{"num_hidden_layers": 14, "hidden_size": 160, "num_attention_heads": 5, "num_key_value_heads": 5, "head_dim": 32, "intermediate_size": 448, "vocab_size": 2048, "hidden_act": "swiglu", "norm": "rmsnorm", "norm_place": "pre", "norm_eps": 1e-06, "positions": "rope", "rope_theta": 17700.0, "rope_fraction": 0.75, "qk_norm": false, "attn_scale": 0.177, "bias": "none", "tie_word_embeddings": false, "parallel_block": false, "init": "uniform", "init_std_qkv": 0.0353, "init_std_o": 0.0, "init_std_up": 0.0353, "init_std_down": 0.0, "optimizer": "adam_variant", "learning_rate": 0.00125, "beta1": 0.9, "beta2": 0.98, "weight_decay": 0.04, "lr_head": 0.00384, "max_grad_norm": 1.0, "warmup_steps": 423, "schedule": "wsd", "decay_fraction": 0.661, "decay_shape": "pow", "final_lr_fraction": 0.05, "batch_tokens": 8192, "max_seq_len": 512, "doc_mask": false, "train_tokens": 121500000, "max_steps": 14832, "dataset": "wikipedia_en"}
MLP neurons of a small language model. Each row is named by its layer, matrix (down: output weights) and neuron, and shows model dimensions 0-95. Each number is 500 + 25 x the weight over its row's rms, rounded and kept within 0 to 999. Numbers have three digits each. A neuron's up and down rows have the sign that makes its largest values positive.
After each neuron's rows, "fires before" lists the tokens most often just after its 100 highest values on Wikipedia text that the model never trained on. A number after a token or word is its count.

L6.down161:532511486482523496499440483492506519453546516525555529557476499510511511477538505525526552472529519490535502499491462486491507503517477554494506487487479502477482507503510524520447490528549499477511476565484517480509444529526495495540460501517522485507482523504489479539492527505496516488
fires before: " |" 18, "–" 16, ")" 11, "," 10, "." 10, ":" 8

L3.down122:495470504497494483522491486516477508515510503518478520455562512480486530456494470479484545476496542447504514489517552500516520497449505502486522498466471431485474488499480500471487531475518476527480516469532499515545482516506508513486508505537504476504500449523478471519495462527505439510
fires before: " |" 33, "." 27, "%" 19

L6.down321:486506513532484484453531447458499476516466537519466489504480453467469498492498507522484494498540473504503532489520500507513474449480511526548524459534499501494559498479466505481500502487454523513483485462516506459474466485487501518508522529523492484493483484486505505465504523458519483451
fires before: "an" 18, "n" 11, "a" 7, "ad" 7, "t" 6, "op" 5

L11.down108:517485499482481480508491541524509490475501485558482550500494512536454483500477486473504482504477503501555497504465498501526511479446514539500494445496474514492498513513508523452480482506472458481502506476476527476482451526494508483481475514484555496503490488471487472483507514522512542504
fires before: "-" 30, "\n" 19, ")" 10, " is" 9

L5.down195:484487526536494488496495532496545486522474500475464534471510459484454527531503522515504498494462549498519483482508472490539511501499466534498480485491537493495503493500506488530495487488518523505526519514481517537501419500524473496498513519502526502529513459553503503505471512527494485529
fires before: " |" 40, "g" 6, "i" 5

L3.down425:474507529506527518542519495429514527511476491498546479542535514450533500467498476517496508470481508477528500444497514511547499469510499499494481519500520523484462507513522534500503472516492541455489460461487524496491512536484557514474482465510528489496522474481513497493460494492488507509
fires before: "s" 20, "," 14, "." 8, "u" 7, " to" 6, " in" 6

L3.down437:480472522424510558519525479490489481477512498491491525493447552490484490475500495519485519456485512498502482512468510481451480467502519527501515504514533520491545491491502488520541512498463480485501437482459520488514510513518537570502493545486508536516494496508499514471529493479492491506
fires before: "," 18, "." 15, ")" 7, "″" 5, " in" 5, "ist" 5

L11.down257:514505451485518517486514520498522436489522480513519502547513474469502507511526504477479487525516522494526471456517527493488491487521487489481519475503518522512488502477487468437542540499470508492554507505503492516500412571516526519508530478496449452529466501512503516482480503471481542510
fires before: " |" 36, "ated" 7, "n" 5, "bu" 5, "s" 4

L5.down322:481507504520528485534478487520471473532499517494480478478496465508521520568469494486468491456489504521508529475462472500512516516586498479430513516530457506536501529494500493486490498495531487486519510471466521483482518463451481527519480483533486507507520464490525473503464549494483481515
fires before: "g" 20, "ver" 12, "ard" 8, "u" 7, "ing" 7, "vi" 6

L6.down393:504499520474504468474469472514547489469500541495528514524456578499527487510503488506454511476494534498520546467524512503527514507512509510468496520485464505504470527510508502522493509507507499430500463499495484524473485514496486509509512526553517453506461522534463493496527494474480502499
fires before: "," 28, "." 21, " and" 5, "–20" 4, "–19" 4

L3.down30:497501512499489510496514544502475467530446511480497528501494523458497472494525450521475466515538492489482509474500507491524485503464498547502476505496513545504522450486546485510492477480477473512504496511466541496508485469531468509518511472472498524514488494497496486476533496512519506508
fires before: " the" 14, "d" 11, "est" 7, "al" 7, "ver" 7, "t" 4

L11.down179:518451476486499537509512512506513494442521507548478516470449496496500503510479512515540462472512487501471469486523474536508507494485496514496511498493504509490484480515481484459476505502496477473507491541504501448503502509493514434539523521530448516505493497480511497493501537537525445503
fires before: "\n" 24, " The" 17, " In" 7, " It" 5

L3.down383:525527496469513515528457517510499501471508509493493497498528560507463505535487507462478498531486508489482499513471481582479475523541497539487503552498477463504487485515458488474484516532490523489466496520538519522510540457478550475525458472513475482484508524514496469539494491516508504481
fires before: " |" 43, "–" 20, ":" 14, " (" 4

L6.down435:501529520491502515513462459497482518487528470504485495501537444475504545498469472522484501490483491484484461486517516500518464537463479495547494471512514479463456528493514537471501513519485504504501490535447488477505552542509558506532479513492455473490492495478502511522506477506495480509
fires before: "an" 21, "ian" 11, "en" 9, "ka" 6, "ne" 4

L5.down122:515506515530483513525551528513533487455460518502487491492503502479508523482517464515528515489543486470529512499459530524503522516538489531527495517512467483506482470506518467497537504530488477431498501502531454479485442509550499504481495490510514494524486463514499488478548534509465475504
fires before: ")" 25, ":" 8, " " 7, ")," 7, "–20" 6, "–" 4

L11.down283:462467479510479542487479493476495503406500542500492540473502467499476478503461532530540498524489544476511504544455529524509520507523520478524480472497490498501494496445540475503506458494524484470526528538520477512524480508496503517510499494536466560505507516468494497499500523474489494508
fires before: "\n" 33, " The" 14, " He" 11, " In" 7, " It" 5, " " 4

L11.down107:504439524469494502498517495474490502463459470506494485513490521422505495493465529545488496496497531505502482487546495533488520503547474512516497541510521505498517483478536501553514510518511502473487470513469500490520476487527516490505510487514506537518511497480507541489514473517511487525
fires before: "ver" 21, "ent" 15, "en" 10, "k" 7, "ence" 6, "ve" 5

L3.down62:497508550533496550497527493507505511488514515507487518481510466500525520479476552535516455490474527507507472490495516535528513504478490479498495496484481497465522531524510505504541539481469466434480515480549517493498512497500497478472483517502441472451486522510524457495479494479509515489
fires before: "\n" 84, "er" 4

L11.down289:473501430526510510484521488471537495465463505474555482480492526494485493518466454500504456480516486488543501510532504513519489495484493501509456504473474464516524507505515518481509511473522478489552515496494510435521537518472500492491561456505499520539508530509501503476479491494524499465
fires before: " |" 34, "\n" 26, " /" 5, " " 4

L5.down339:494524529538529535526517552488487492542513472500517519528481515498524535462507459502497498491477511460466523490508495511501487485506524518522511505455520532482475560450520575474476482497492535512496506484455451489462453526516475521499485505517539499463503513489535495496468497506496507489
fires before: "s" 74

L3.down214:513515498519499483441508458505479532532502507515502505508487504554478447466499530469494495497485523466490543469459521512491493520498514486481484540513456496488534527534474477505526484494487493474452456479503503523493428511515496499491521518500550463516537511487515513555504468504524491492
fires before: " |" 20, " a" 17, ";" 10, "–" 5

L9.down94:485491524439486490521468512480490499519508541482452469494478530466514511543480479521489479556494533531495491502536503524458493491482508550475455531516499522502483500521506512529477482487499488466507528556484532520533459490507451491476504527511480495499517498497504537490470497498527553521
fires before: "n" 31, "ne" 9, "na" 9, "da" 7, "ka" 6, "ö" 5

L11.down233:484491491519487475476522541497523499485501509477536470510500506502518499501472500541509452537488508501468502462507529487483523522553446464501491469511497487493527477531484487489530508519518533479520492515490497485513506475504538500475524540483477508509523466520527518456535543502513479535
fires before: "t" 35, "e" 7, "m" 7, "en" 6, "as" 6, "il" 6

L6.down258:485523465538475498517527462502512495457454506473480485490459549480528519515526500489505460499552477493496504464506534496451510525513496503498523506505469475557467503538486508494495504488503515497541536537519500529508492494512545507538469530536487508467486488492489506499516492519477472471
fires before: ")" 17, "ra" 9, " (" 8, "ed" 8, " |" 8, "-" 8

L11.down323:496524469462478465459520497495494488522503482546482526534491530508500521495528469439440470522512571483514510502525529512464512525466497514501495489506487505504484476483525511456489510496514489504468470484465520483557465534458483439456469473513484558475489512514505559515524508473469439511
fires before: "y" 22, "i" 12, "al" 12, "ve" 6

L3.down117:501493540525502503513537470508532502492510467475497455520513493506511488512504520470502482495522554462509495459513512502506465504477481442511528484469490495494462475538500526543467482501557488552493477499510517482464545481471467522489531481529489481525508491523481520464492508476482533535
fires before: "." 21, "," 15, "\n" 14, " in" 6, " The" 5, " and" 4

L6.down22:506456537517479515498469532473511499523493530490518486485469520471516516533504494476488482490507451517460494513487481482488540453515475494527495511525507544518542527488497496543507464481487501528530500470490496531471491527477412517531501516484498486467530486508466525471479503513460498531
fires before: "al" 15, " and" 15, "t" 9, "ic" 7, "tic" 6, "è" 5

L11.down306:553500496437518479473544469452509517479505511535498524507498522500500479514548533484525505535490512536497491482513510527481445505500496499474541513490527495499527446490531514507480529477513481536516474514514517521511506470443493482481466558514520513495545512487435494478526538520533495493
fires before: " (" 23, ")" 13, "S" 11, "T" 6, " (1" 6, " co" 5

L9.down271:433523488492454509494525483483483503523495490500480499525518525517492470508464488505493483459509518486501478525478491510473465476552525550483462525477485489469506521536481510479503509487509503508469526453504495491492534500486481433499475530493500522516515549475511550518499486506527486497
fires before: " |" 34, "A" 12, "S" 6, "N" 6, "P" 4, "C" 4

L3.down416:481496480522497503482543512496557505534496533477460486532506510491494466521476496472453477484529512504528547479509471517545469490520515496532485531502528513541469494492506470499493452489474530561493526523516492497490499470477460486466511492465543431511521522503468488462473483527513523496
fires before: "\n" 26, "s" 21, "t" 6, "ter" 5, "lin" 5

L11.down303:508430511517507509518549478469513553514482478521497474537556472547500526509489492502492461492487541488511469547497489523513493518502532520520529436458457507489510462519467506484492473486477526502495499514500522510532523491506465508505457513463503467464485490484460508527501489518499434468
fires before: "le" 19, "er" 15, "an" 5, "or" 5, "M" 4, "th" 4

L9.down192:506529506525499527471536477527455477561510498473471521452500539496523524503503475513493480510485526518501479509472512474464510516509477452508550474459511488512516532492464516524481481504532523506491569478467510511476579525493508483452520445508464508522459450517458518472525517454475528516
fires before: "\n" 27, ":" 16, "-" 15, " by" 8

L3.down94:517510498507490504493460467496491488508519495487495501483489480518506463512495513477507528490545468507481530485470508495511468506520519498505514516499496477485505540503480493496540495467488479469502490498511534496497442496498563510524513478528593487502531546475505516509481493531519469494
fires before: " |" 43, "–" 11, ":" 11

L4.down399:479470488522553523542472481491486527522528483460515498519502500540498519480516511494509493519505532487511531468513473509514508483479497540448463533492489476471495473565484499509476480528504464473500521473471513517501553492492504516521470531489538511499523450488540518503507534469464485514
fires before: " |" 47, "•" 11

L8.down308:495492489504508496483517506470526516524503515533507504518521492510453531480485519479477528479485493548551470523493520552518554485526445505511501499475476513539524506528544467520531481477479511497492453500492464445462492508523497503513546464505520483502508521487460492523513521504482486451
fires before: "," 31, "." 24, " and" 6, "s" 5, " he" 4, "\n" 4

L5.down153:506503498528519479498493490485537512465489457488504498535500535531506509515512526532490487497465541485478500453519568504493488540540465527457525497470525518513493498482518520505517540469538499477511519471490447462546529493488487497485508479468534488505504498507532520516496508494482458535
fires before: "," 24, "." 20, "s" 8, ")" 7, ")," 6, " and" 4

L11.down120:463485549495481538511539456488495478514531523494499472505490535473496478520517518488483477505491509511504462516540489505468523512511500456516475482574484486477510452500474487526492425526502502523499518514542492497505465470522488482508494471517509528492523497505510474516473526495525488490
fires before: " (" 25, "c" 8, "h" 6, "ure" 6, " (1" 5

L11.down354:457456468511512471497500493521468472439514500501524493498497527476489506513456542519482534455524499504515511486494511531500460505523482455493509507462499477508504534498518462500517486497486557445499492527470505544489586490494511514491503506505532489512523460468481512506476496496486478451
fires before: "s" 58, "t" 10

L11.down98:540467486462514508540521500529482473516522535497499475457461498474524508479504515507485440545504507470482481479477504502498500501483505520461482493523500570480528496520494480518545510521527491480517502510479469498505500512495448499515514495511485498525485488500465523464549477494502438512
fires before: "s" 69, "n" 5

L3.down434:507517474508474470517546456513475459479466558517492502488494481465529484479467516513487484489468538472477475525519524515525484512492486530492517494481514504534541501469467472501488502501475539563515479498499509528503440545526451489525528475451463460470461494512514479475557484495518491491
fires before: "==" 27, "In" 17, "A" 8, "On" 7

L8.down218:453514493487468537492504499565506491504495502500502512558539494522478499545463440501490501520489493512504486483486511491532483550475482461484493512490485474492486505501467463465402473500517516547546497512497512469509457525522500479541515520507442527509513486540512517478476488501445509482
fires before: "ian" 24, "ia" 20, "en" 8, "i" 5, "ka" 5

L11.down391:537485479509493505486484458504534517516433455488486445499458513524518513520540500512515536502524539502514495476496489485493486489507487445534515478491503503513569513474494488512479468512512462474483496514485478465538573529510523484481471533483472525472508510514502479491520565513523503531
fires before: "." 25, " a" 19, ")" 14, " " 9, "\n" 5, " an" 4

L3.down243:545490518520504509513522510533533489518552489503521473511498506528474509484478499500548520521483547540530536483492515508478544506494493498471473528507457495497521500513519534498483498524474495521479490476506501471485502531490463527515500467478447478531535501516504466518483497495534509537
fires before: "," 49, "." 21, " and" 4

L9.down73:535530517526428497445521507448475489433504529518487541491491479455488476517490494471515528506505472508520491453490538506485495502485524471490527485494512531487535461507476477432480527526476487517510461447475481513512507504511527483470495507505510496502539491523520494482499487447495509482
fires before: " |" 32, "-" 20, "st" 10, "d" 6, "==" 5

L9.down128:548496553456487524525479506493504498490480510490508516519456509476510529501524551511486457495489517539488554507533498433480503518516493462484514521514535496507475464492511500527494564468484478484477478507427511505469469500507491475545526507505500512522491453518470473492513490490514522500
fires before: "t" 49, "ent" 6, "s" 5, "ch" 4

L3.down159:496478523520508511534493473519537490542549533512493539486514444499517514493483558533489511485464512486510520498505513518549485555476517506523476463464520480465514564476543469491513477544454505476459484508510487496492456511519534491486484537566509494501481545493538506486515503489502478498
fires before: "\n" 90

L11.down14:481509494500480505513492482492547538532500509522512470489482521519519472472501474493525507527517485519513497490495500485508551502483538496509505506478506507472522469505549478492499502532491500525496522437537491500521449508445558476497515487464583527490489518522488524521522510483519496485
fires before: ")" 58, ")." 5, "," 4

L3.down45:548470493487506490494494469471546487490547452533491544473562449486521520472458485502494537487486507504505490496524492547520484480528518514518517463472520494500417503521501482486479540482509493488482436499519511489491502482500564503503488503496534501551505516527501477496482511475504497501
fires before: " |" 19, "." 17, "–" 9, "°" 5, " of" 5, ")" 4

L3.down167:491489513500513551530481527515525509513529496462515487504506485475524519520492544498470490504524471471499457504488506518537493518533506524476506494515500527516517512487491475540547443514476493524492487531490483510536480493495522493516514493525588486506525528514503545510504473516469538479
fires before: "\n" 98

L9.down205:505504486474512484531521507527522487550524489472489528505485532522518509523513488473507509461451520493489496466482542496503516504481514473507509493512501496448521539470528481461470456528457454539505497499474489503507446475529475502506484526534557457474490509488466447529503484501476496495
fires before: "." 29, "," 22, " in" 4

L3.down124:523498503469515498488500482473484507573488509514511536480493500469498496493487425491479536458481531474474502510527505502515518522500493480486472485527521485463508485490509474501490462488449497514527420488489503477525490481562521500504520480528489483570512515518497525481479532498510521457
fires before: " |" 59, " (" 7

L4.down59:508478490483480525525531534495486505501533514470496482496498518483498494475527518487529512523459441507504475523510503510505517509465477493492512513512476497499495475502515483514537500520487513533539505473505494547473488501506512523510511479497503482505541437439507506548501503486468472522
fires before: "\n" 39, " " 19, " 0" 5, "s" 5

L3.down248:505505469511475468521564457517462469475459579526497499476478499465520492480477524522484509479445554490492483523504522507514482511484491517488527495507523515522531504470460483491499500503468528551525477482478506530517446552517452513514528475463459474477481478512489481489551492499510490493
fires before: "\n" 29, "The" 11, "In" 5, "S" 5, "-" 5

L9.down147:493489481465506478510535495501528487522528486508507490461450499526554497502491488453450505441439531494507494509495553520504489516529495499523557519465519455481450502459485534512478504487455483535532532520520508480499450495487521523534545487481578496499486494481554481505510499480503510537
fires before: "," 42, "." 35, " and" 5

L4.down446:531471469493500498488514493465515465473506484564495538480438492509490520486518502485500522504491504509541504497529478509524538490495494485515504488495516525502527529491529509498490535532501486489505529479507463491500510500484555485489480508507467464515514499483488452471487527497526498502
fires before: "," 24, "." 14, " |" 13, ")" 8, "–" 8, " (" 5

L4.down434:532549466515496501522498517519504510590496527500514481493469534504498484505482510541508513496539478518528515490504470512552509500500477523521527539494466521508551505500467493515492476481467451478501531475544514469487459474449523498508512488516509478495510519530510474505486530478481472477
fires before: ")" 15, ")," 14, "′" 13, "–20" 7, "–19" 6, ":" 6

L11.down384:517489521436507548513516510447534458559499527484510458520462525512494502500515514537464449510502492506511500522444499499478512488507554483519548500508505526513530506541502477523470502500516509475476534497525482546457413506483458513494485472519465464518490524518485512510476512507506533519
fires before: "." 21, "," 17, " to" 13, "–19" 8, " and" 7, ")." 6

L9.down238:495503508438479501489503469488516504488523481490432507461511464519470556494506498458484511475515528496469501506506466522464510535516477557524450488462474479495502523491509494510470498498492495529457502531511502512476509508467477510482459543509495522489474544517479545519544492537487528502
fires before: "ed" 22, "s" 14, " by" 11, "d" 7, " to" 6, "ci" 5

L11.down187:503471506513502480511489493470506526451496509489479467525525484486498519510515482492502483463501477504510500533506487502480539521507476474487492497517494491463510502458504484540478508521494548512487499499491471495453482503548491524520535516548590513542493467519537514521499510503508493510
fires before: "t" 20, " the" 14, "ing" 9, "il" 8, " " 4

L11.down305:480511515548503511518464463471510546547499522496479512518511502531481519520501485554476477502429508494544525502478505490511488519511470547494481475544486484486500484491502498478500521455445505465523496461511496483518510531534489499534483518470536517477465521509498465501512505499490508480
fires before: "s" 25, "an" 16, "ve" 7, "ad" 4, " " 4

L9.down235:488527515517491518435461493473534507509501528491511496546523560504506484489504501457496464518504504514513463497521553497499479509507500540508492512506461463493514481501514515486505484493526508473469530504486523474511392522505492466494528520498523556507520498533526524515512451521506537470
fires before: "s" 24, "ten" 7, "ed" 7, "li" 5, "z" 5, "u" 5

L4.down192:489490511512513513499460454489499498499511461546497493512505487531517464531478481498479538521538516498500533483482500534514464485489518510481455469559512462464484525549489527508478491486505504435468468468510497483503553500490525475476447510518552493524518571526473508521468505468492491477
fires before: "\n" 43, " The" 15, " In" 7

L3.down172:490508478486469474511499484494502416464473538475523519487498458499483501522491530507515444473485468486473474555504520522516449492497490464521527509454460480500516492481474484517499525484508514567513467490480509509517471540501509494510495496514494469456514529451513503491511523508515497504
fires before: "=" 32, "==" 13, "===" 10, "P" 5, "|" 5

L4.down438:473530517495512496526505486484501512478475481490500492506487507487494556518486481499516534526475498549494487506544503515484478493502439500459534484493477512506489490483456498497565464481475527469500493520509469511499511480506461481456508510491559483528472450489481465461498475523558463513
fires before: "s" 29, "ed" 7, "ic" 6, "is" 6, "," 4, "ment" 4

L3.down19:542490471482517483511532525485477471516485527511529489491539511493469548530539473523502520474515488466509480493515533473525510525469540537487468470523521512520500490551508538518508477483474519516500490507502515482489452491465484569488496548486525521551505481495507499506496488503511529478
fires before: " |" 19, "," 11, "." 11, "2" 5, "th" 4, "3" 4

L11.down333:462491510497496510508510508488506490463550496498508456532559520446466511533493482498449477501506479494539493512559512556542495554523469495508511556486491515475482485464557511535474506504509517527530494495512493428511520527545496482499541498536530501429510499504526500513498527529506529473
fires before: "ce" 32, "c" 12, "y" 12, "in" 9, "t" 6, "ctor" 4

L3.down69:522504496509514518486522483450544479520453516501486463500500494524516486514491481509510476479492538513463515496492510517500558478477508495520476536539524502486546557523515534531505511479469489487515513466505492471505471499525451546471492459528519507501512519483520471509467474497509496498
fires before: "," 53, " the" 5, " " 4

L11.down165:502505515551486496498472509524475475545503494512487508512499537469506478493507470494454449497514498488480485554512521538484508518489518572499512535456517477512468457471537523472534529504471500506488480514459485497494494488467454499461528540531462478471496504473534477478512513487527506521
fires before: " |" 41, "g" 8, "th" 6

L4.down62:541535487521455463508474537480492500504449516484475496505479495455502505487508500525501489490486504511518506464522538532522479527519471521535509443491474499517466500502546521477460515512454492520554504508506494550499474482502506503478530468507422528476543515499459513472478512500448501539
fires before: " |" 72, ";" 9

L9.down93:512514498507485484514492486489536506513514511529490440505492551480505476522482522542465487480498542502476497494503476525512510495518512528506484499527471469485482453461481472516521502532481492547505468531507519488530385520462464497498467514529479467481532481483504484516491521501498513504
fires before: "age" 17, "ed" 11, "le" 9, "y" 6, "o" 4, "u" 4

L5.down445:507560497523472510467536455523512476534500481520496503506513518489476500505538474499530451553471479527496519480511468515523501493505430499524503499507500492478551488499521474491539530516486490474495471516499545493500474527497507524501520498529527441477548505488534542459525503476508520522
fires before: "mp" 20, "ch" 11, "ach" 6, "le" 5, "n" 5, "y" 5

L3.down179:488528540533493522514507488517498493498516530489494523508516472494530486475467528532505490482470510490491510498502490518556504507515479501483471495533505501435528560499541489502516476501505499476485461472493508498484518510555501515475502506522598503508511498530510506411477468494485502499
fires before: "s" 26, "ed" 13, "." 8, "u" 7, "ing" 5, "," 5

L3.down300:531485483478476505500503492481508472491526504530500479498574482465499519481485518521506474523487511461484509499486526487523487486514504538478486458497506491485469540486510521497506508487493519472479468463548478528523470481503537465507495503526535498518479520526517466482502501478453521491
fires before: "\n" 100

L6.down21:469517496502489488514553487533537476475480490463496484449498482508503513519467503478497540504466519479506499541518520573481500497512470471496482530505505513489526512500501500496493482489483494541497480497519521503525497471503497508508541488507374504464487487537504501474474483486471561487
fires before: "==" 25, "In" 13, "===" 11, "On" 9, "H" 7, "A" 6

L4.down11:523494499468473457512497484494486452520509548494516503517476484437520453465487524487506510542498505515481447489549488475483493538480494531475536488542507492499507504503518489512482502510476519532523436505524519508495435524534494516522538508463458494509502496535511481449493520527500492504
fires before: "==" 27, "The" 19, "===" 9, "In" 8, "A" 7, "B" 5

L4.down52:515486528473500507484508537527470501532489469484522492512511478460507516543492533540487514504481515511508563517529483526506488462471477512507431505503523512461497444475518507529511507500509557531483518510487514447478501461495500510470500485500533502474482480482534500516475471495462456494
fires before: "s" 31, "ad" 6, "n" 5, "ul" 5, "em" 5

L9.down72:493516469475486516539497451486503501498498509529498458485524491477526517523482512538485503507466490518567492474485519460494504490476532498491469465457518513484458493510498504490521497473532497478479518473530515470475428473497499533468505500553415487465465487484514479507509478527514469495
fires before: "-" 63, "\n" 18

L11.down58:527477461476476513498505538478552487433505517516501485521473510480517521536504499544491499445491507495494447483494471533463460493526485508509520478486503512517486505516477538466479518521468464484525470480487486480504519506545533511498474534498481502492478507522517435462468506498516511491
fires before: "\n" 100

L6.down117:474483501441481488507527463513519479564509522523493517477501496434516466482466478488468503514506545561456472512521551511505484488548484525508510504512526474514477521502489502528493516516540474524515518535449509496499510498509530510496503520474485504558532500485487533516433516504496537500
fires before: "i" 29, "ar" 10, "S" 9, "j" 6, "ir" 6, "li" 6

L4.down268:481513506463500522530521540490462510543520488489501493536468531483485516481533540525532536495475499488521495520551455496454502475463483500505482495483481487480531471488511502475532485502492519475462534483504548541477515477514486517484489491512493466514464473517497475524484491522447491477
fires before: " |" 59, "\n" 4, "," 4, ")" 4

L3.down229:507483502514467445482523505516490481518532518475493457511456492467497455484476489493447458502510480471487506471492501506539519490530497524438520511498475526482536460500499525504548487491505484490465497494496532523470528491509532495504510499472528458487534495523466505488586469525467479466
fires before: "\n" 59, " as" 7, " to" 6

L5.down226:511472478518477549493486445487507485558491484482466503440498522534473479504500459497523490539503480486501456541507493479518510481476512505483532477538480535529511507491480527503490501504491464508504511530494445499482522559496472476478502527499551524496519491493485513513518467466536519505
fires before: "d" 20, "u" 10, "ing" 8, "und" 8, "ot" 5

L8.down70:513514487515522461502555538506475462494480461508553489506492506492490495465494514458499488493489477536480522519478482509485494493521525465471457461491491528509524497536508537503501490535498494488467504538471548439529532562479474506511506498498510497490543482511476488514483480490493511514
fires before: "ed" 15, "ing" 9, "e" 8, "te" 8, "t" 8, "ial" 6

L5.down353:521486467551495492478553498520519477504506481530476479504522475492485487507515496506488466517490500524498514472443504478462494518503513520480483492470491504528476485519529468482489542511508502519484446530517509493505503518482472481465522497500547550476510544534496505482530524527466514535
fires before: "s" 21, "ve" 8, "po" 6, "duc" 6, "ed" 5, "th" 4

L11.down206:484506488503521520508464526506532459487488539459506471535441497499562545486549449530497453527474542492481505525506518458488506479508488517518503497539514523502491495520499504501520486500480512496500470528498512499494511475454450479511496519459499525453503518476527442501525531499523511478
fires before: "s" 42, "d" 5, " to" 4